Part of a small language model's weights.
Size: 21 layers, width 256, 4 heads of 64, MLP 1024 GELU, vocabulary 32000.
MLP neurons of a small language model. Each row is named by its layer, matrix (up: input weights; down: output weights) and neuron, and shows model dimensions 128-191. Each number is 128 + 24 x the weight over its row's rms, rounded and kept within 0 to 255.
Before each neuron's rows, "fires in" lists the words (lower case) most often at its 100 highest values on Wikipedia text that the model never trained on. A number after a token or word is its count.

fires in: "as" 27, "more" 26, "how" 8, "what" 7, "very" 6, "too" 4
L12.up25 [139 172 128 130 136 164 125 134 150  89 104 136 184 127 141 139 142 159 143 113 119 112 104 151 139 142 122 138 100 132 151 125 148 116  78 119 133 117 148 138 112 206 129 155 111 131 125 145 130 143 155 118  90 141  98 161 135 128  84  99 105  91 130 157]
L12.down25 [122 140 101 149 130 129 115 109 116 163 126 108 101 126 134 120 228 136 105 124 148 130 146 132 164  97 170 122 142 145 129 128 175 151 116  85 136 178 110 134 127 131 109 104 150  87 109 110 137 180 135 114 137  83  84 129 132 113 100 115 138  99 137 114]

fires in: "for" 25, "a" 14, "of" 13, "to" 8, "over" 4, "that" 4
L11.up968 [134 146  72 115  81 125 114 127 125  73 153 148 154 108 142 122 124 145 142 107 109 149 135 117 132 148 168 123 118 160 134 151 126 138 154 116 158 162 116 153  88 104 145 139 143 149 140 140 127 102  44  91  83 199 127 127 139 122 131  91 113 115 113 114]
L11.down968 [152 109 129 129 124 128 161 115 121 123 103 153 144 100 154 109  74 156 112 100 172  85 159 114 121 113 124 167 131 138 117  92 151 158 127 155  95 114 146  90 150 144 120 126  92  81 136  98 101 166 178 155 134  88 142  90 103 127 103 123 136 134 156 156]

fires in: "a" 37, "as" 12, "so" 6, "be" 6
L14.up346 [146 163  89 126  88 144  98 106  86 138 117 126 160 110 129 167 148 165 155 107 114 135 184 109 145 120 117 135 107 143 112 128 165 115 127 132 188 126 105 129 136 126 118 157 119 103 121 158  97 105 124 109  79 180 117 116 142 108  86 128 138 150 114 148]
L14.down346 [141 107 133 117 119 139 120 173 175 144 112 117  94  99 139 114 201 115  93 129 138 141 124  80  96 145 173 137 156  88 142 126 110 152 136 133 141 100 111 127 175 136 114 115 137 125 167  94 169 103 124  94 129  74 131 141 147 137 108 170 118 156 109 101]

fires in: "when" 18, "most" 13, "and" 9, "while" 9, "if" 7, "by" 6
L16.up600 [149 132 110  96 187 158 133 122 101 136  76 170 167 113 119 126  92 173 123 116 132  92 106 150 136 182  96 164 105 119 161 107 134 133 138 117 164  90 139 145 129 125 137 114 112 135 119 121 138 146 159  89 139 121 130 180 150 146  83 106  97 125 137 188]
L16.down600 [116 170 135 124 148 116 149 118 172 120  81 123 139 164 166 136  70 185 109 217 115 179 138 133  99 128 115 142 173 141 113 129 147 169 101 108 124 126 129 122  90  98 166 197 107 117 158 114 120 132 126 113 110 121 153 101 129 100 123 121 122 117 111 126]

fires in: "of" 25, "on" 8, "or" 7, "as" 7, "over" 6, "up" 5
L11.up947 [159 139 136 135 143 137 166 136 120 121 103 139 118 100 115 145 129 164 125 133 128 134 123 130 127 159 133 122 112 150 128 140 100 128 110 114 155 131 192 177 131 148 117 146 119  92 141  93 123  84 108 118 114 128 120 145 151 102  93 121 189 119 152 109]
L11.down947 [110 147 135 104 171 155 109 116 131 111  89 128 112 147 142 105  94 145 125 158 154 130 101 105 175 117 137 135 168 144 126 115 114 122 165  97 158 144  99  97  83 133 139 162 127 133 155 118 190 104 137 101 123 120 114 137 136 113 118 124 135 141 155 104]

fires in: "as" 57, "the" 10, "number" 5
L14.up743 [103 149  65 149  79 125 177 140 116 135 146 148 112 171 117  78 114 159 123 111  94 136 145 110 107  97 136  96 154 141 122 177 134 132 110 149 153 146 149 130 121 149 116 156 165 138 121 132 129 182 103 109  85 120 140 117 164 104 120  87 158 124 139 111]
L14.down743 [108 135 103 186 131 138 116 119 127 132 163 112 131 176 140 167 126 102 128  84 109 149 116 122 144  98 136 151 161 115 143  89 146 106 140 160  86 159 121 155 168 139 145  88 111 104 167 143 119 138 137 162 138  96  71 191 158 111 100 148 141 131 110  97]

fires in: "one" 48, "each" 19, "this" 10, "example" 9, "another" 5, "either" 4
L6.up427 [124 155  92 168 178 159  85 145 119 127 142 145 145  98 130 145 103 147 128 107 140  68 152 131  98 132 162  92 108 139 104 146  80 127 120 138 149 114 168 122 106 158 111 178 117 181 122 144 149 161 129 114  86 137 102 142 138 121 101 110 132 148 121 169]
L6.down427 [100 143 130 139 152 156 106 109 144  69 161 152 110 100  95 172 116 158 127 121 143  80 143 148 139 136 140 136 140  88 150 133 103 132 125 148 132 145 149 130 136 156  76 125 131 130 139 150 126 151 108 128 142 139 125 166 125 137  91 136 126  86 100 118]

fires in: "one" 33, "it" 21, "there" 7, "them" 7, "example" 6
L13.up371 [ 86 122 106 138 182 168 117  95 105 121  89 112 144 142 133 103 112 140 147 106 119 127 151 133 153 134 119 126 122 124 125 134 130 134 121 112 161  83  81 106 111 168 104 165 119 102  87 137  93 160 126  95 130 138 101 130 116 101 106 105 168 144 117 135]
L13.down371 [120 116  91 127 138 118 113 125 125 130 172 134 127 114 122 132 138 182 140 109 134 107  77 124  92 162  93  86 124 110 106 148 141 145 171 148 117 101 142 118 191 148 133 111 139 142 129 129 125 149  86 129 115 110 163 136 132 100 113 129 126 136 147 129]

fires in: "his" 17, "an" 16, "a" 16, "and" 11, "son" 7, "with" 7
L12.up805 [140 182 126 147 126 127 128 185 161 119 119 123 133 155 164 127  87 143 101 116 122 101 180 107 147 107 144 137 141 181 139 171 133 132 146 121 160  94 151 128 156 107 205 131 141  85 115  90 160 104 130 121  91 177 102 125 133 124 147 107 118  67  83 130]
L12.down805 [150 106  91 124 113 127 110 147 122 101  82 112  67  96 108 133 133 132 157  95 148 117  91 103 111 162 122 153 190  79  91 140 183 138 154 108 115 118 125 126 119 138 131 139 173 122 127 128 148 187 104 108 126 105 109 144 159  82  93 116  89 146  93  94]

fires in: "as" 47, "that" 13, "there" 5, "of" 4
L14.up740 [ 81 149  93 127 113 149 158 133 106 118 145 145 144  88 120 121 131 159 160 107 109 129 120 119 162 124 167 111 124 194 117 138 131 135 109 131 175 141 140 117 126 120 121 133 130 128 116 130 144 117 144 123 146 160 116 141  97 134 114 106 126 117  69 118]
L14.down740 [119 102 171 126 131 119 142 127 139 105 116 109 142 126 156 140 210 107 121  97 149 175 151 101 121 106 179 128 147 129 153 180 148 121 144 135 128 110 139 159  85 178 137  99 151 121 178 122 123 128 136  97 116 135 124 104 174  96 170 133 158 173  88  90]

fires in: "that" 61, "this" 10, "later" 5, "which" 5, "same" 4, "following" 4
L12.up697 [146 124 158 127 112 107 124 146 121 171  99 119 225 137 100 164 103 155 110 122 129 139 137 131 149 100 110 113 102 145 122 129 120 129 104 130 123 103 112 128 136 120 134 124 104 160 151 164 119 177 108 122 120 106 129 124 134 107 128 121  99 114 144 132]
L12.down697 [160  70 145 120  97 136 142 142 130 159 135 147  78 138 134 145 110 151 133 159  93 152 121 139  86  95 155 108 155 124 114  81 123  98 140 130 157 126 141 180 123 103 103 122 132 118 126 145 106 122 124 128 140 107 130 166  95 134 129 117  98 112 124 157]

fires in: "may" 22, "did" 13, "can" 7, "see" 4, "does" 4
L6.up426 [162 144 165 133 159 166 159 100 129 139  89 160 134 128 116 131 124 146 165 109 134 110 124 153 128 135 174 132 160 145 131 173 109 110  80 134 142 119 152 127 117 136 128 130 125 132 140 186 123 140 107 107 128 110 121 163 135 134 132  84 125 120 153 137]
L6.down426 [143 186 139 136 170 154 128  87 114  96 172 139 124 107 173 105 128 130 128 105 108  77 126 101 138 100 141 137 128 148 119 155 132 146 132 115 154 133 154  92 138 118  83 138 134  84 100 120 103 111 139 102 154 106 117 141 152 121  88 150 135 136 113  68]

fires in: "on" 58, "in" 9, "of" 8, "late" 4
L12.up996 [118 127 138 163 149 174 152 139 117 121 127 123 131 102 129 123 136 150 147 126 176 156 109 135 125 157 105 128 169 154 139 133 135  98  93 122 142 162 151 191 116 153 147 147 138 145 128 138 133 120  82 130 101 165 119 122 119 102  95 109 161 122 127 114]
L12.down996 [168  96 125 133 168 133  98 115  91 124 147 134 160 152 127 135 168 110 149 237 205 138 111 143 111  83 130 107 146  93 128 106 136 116 106  99 149 104 161  89 112 137 123 141 146 144 141 107 134 107 168 115 129 150 135 123 120  96 135  86 157 138 131 138]

fires in: "the" 49, "as" 16, "a" 5, "of" 4
L13.up639 [146 183 108 154 104 143 167 102 117 131 151  79 132 134 133 112 114 152 106 115 145 126 131 131 123 167  90 146 130 164 150 127 157 125 145 116 146 114 118 137 124 115 103 141 157  98 102 114 125 112 128 147  99 128 107 162 149 124 127 134 138  90 118  93]
L13.down639 [ 72 114  81 145 136 122 137 153 107  99 125 161 162 153  91 139 150  80 128 113 177 120 112 133  98 110  88 137 145 116 153 130 137 133 116 176 111  88 111  64 105 123 128 121 119 158  89 103 161 142 156 142 126 112 104  92 112  40 129 100 144 158 102 129]

fires in: "and" 17, "but" 17, "while" 11, "without" 6, "would" 6
L11.up23 [157 149 136 124 144 181 124 163  95 114 106 144 135 112 154 163 114 155 159 121 138 125 142 137 113 143 156 117  80 150 146 168 122 124 106 107 175 129 127 116 113 135 126 123 121 124 146 134 134  91 137 126 166 105 118 170 119 120 145 111  81 157 100 128]
L11.down23 [110 179 131 119 125 139 159 112 130 119  82 117 104 140 135 124  88 119  99 225 131 135 113 131 125 104 114 146 132 104 126 119 129 211 111 103  94 168  92 133 108 131 134 153 117 141 150 148 135 116 156 138  81 150 148 119 119 120  98 126 160 135 138 122]

fires in: "in" 21, "on" 13, "october" 10, "june" 7, "may" 6, "december" 4
L11.up270 [137 121 105 133 130 140 111 130 134 155  95 112 131 106 132 146 119 164 123 115 170 161 128 167 162 114 100 134 148 124 120 201 134 104 141 131  85 140 184 161 144 146 152 165  85 119 140 144 119 148  97 113 139 149 102 144 116 115 128 120 167  95 101 125]
L11.down270 [141 116 142 110 160 148  96 154  96 178 150 161 128 171 142 182 148 159 122 140 173  89  98 146 109 104 130 125 147 141 145  95 114 120  80 127 108 104 175 122 159 127 164  88 151 170 141 144 122 109 132 115 122 134 124 140  98 124 132 121 148 121 120  89]

fires in: "from" 23, "to" 22, "26" 7, "moved" 4, "27" 4
L11.up722 [124 109 136 106 134 145 122 132 123 113 108 123 119 153 143 190 112 134 155 132 114 120 153 113 155 103 126  99 164 137 138 190 146 108 112 114 135 144 129 146 111 130 115 176 116 140 154 149 114 151  89 156  99 165  58 155 152 125 111 127 121 115 127 118]
L11.down722 [133 112 155 167  90 162 152 122 174  91 152 113 103 100 115  90 136 153 129 129 169 104 100 163 128 111 107 124 141 102 108 119 132 156 136 127 132 145 154 129 146 111 116  89 102 138 121  95 149 107 135 121 155 109 146 124 137 125  96 137 154 152 135 135]

fires in: "which" 60, "with" 13
L6.up302 [128 117 140 141 113 109 118 155 115 159 134 130 142 132 130 124 104 145 111 122 126 101 114 141 109 106 148 135 158 149 109 123 152 138 122 114 142 159 131 156 165 112 154 126 134 126 138 153 102 147 141 118 121 133 119 156 134 114 133  78 115  93 142 138]
L6.down302 [178 142 128 101 143  97 136 130 140 127  93 124 131  77 111 145 190 143 170 128 114  85 111 103 114 118 126 129 146 133 135 109 148 120  75 111  96 107 106 170  95 112  99 142  92 140 127 114 163 140 106 126 133 131 160 135 124 121 119 118 112 159 147 140]

fires in: "july" 16, "october" 12, "june" 10, "may" 9, "september" 8, "march" 8
L11.up150 [128 104  57 123 125 143 105 116 144 132 128 133 162 112 137 170 103 159 140 100 162 129 145 135 125 130 106 162 110 103 145 134 162  74  96 130 156 123 125 102 155 155 141 150  79  96 132 147 105 118  91 157 127 147 132 129 132 140 161 133 151 134 117 148]
L11.down150 [141 116 134  92 126 151 121 106  88 136 106 116 133 106 148 144 144 184  89  91 169 107 121 135 121 126  81 137 112 118 146  91 106 144 109 128  93 108  99 155 142  79 116 136 122 135  94 115 129 131  84  91 179 118 128 160 143 169  85 126  93 125 157 102]

fires in: "are" 23, "can" 21, "may" 10, "is" 8
L16.up617 [117 166 124 151 121 140 126 101 108 102 129 169 124 156 127 141  89 145 148 111 139 165 168 180 154 158 112 110 141 144 153 145 118 116 112 111 112 155 115 143  55 147 116 158 123 154 143 194 117 142  99 102 106 108  86 152 170  88 141 111 156  74 105 151]
L16.down617 [134 122 132 108 144 171 154 116 138 102 120 133 125  92 123 114 130 145 129 166 123 139  96 115 116 115 141 145 133 145 125 136 133 112 142 118  94 170 108 140 106 117 144 107 151 123 123 135 129 104 128  89 134 126 118 133 180 136 126 112 135 145 123 143]

fires in: "be" 20, "as" 17, "most" 8, "both" 7, "which" 5, "all" 5
L12.up508 [141  99 107 157 145 130 138 177 146 114 107 168 165  86 135 151 120 168 151 116 137 159 124 102 137 163 104 130  93 144 118 118 138 149 106 135 167 109 162 161 114 121 113 147 142 137 140 141 109 133 108 121 117 132 110 142 139 112 111  69  86 120 126 190]
L12.down508 [132 180 128 112 118 157 106 128 119 114  99 119 115 110 151 100 166 136 109 119  83 105 136 103 115 135 130 105 146 157 144 107 133 150  99 132 136 111 100 122  79 101 148 129 116 137  98 114 112 139 105 120 100 112 112 104 145 185 123 130  76 128 135 115]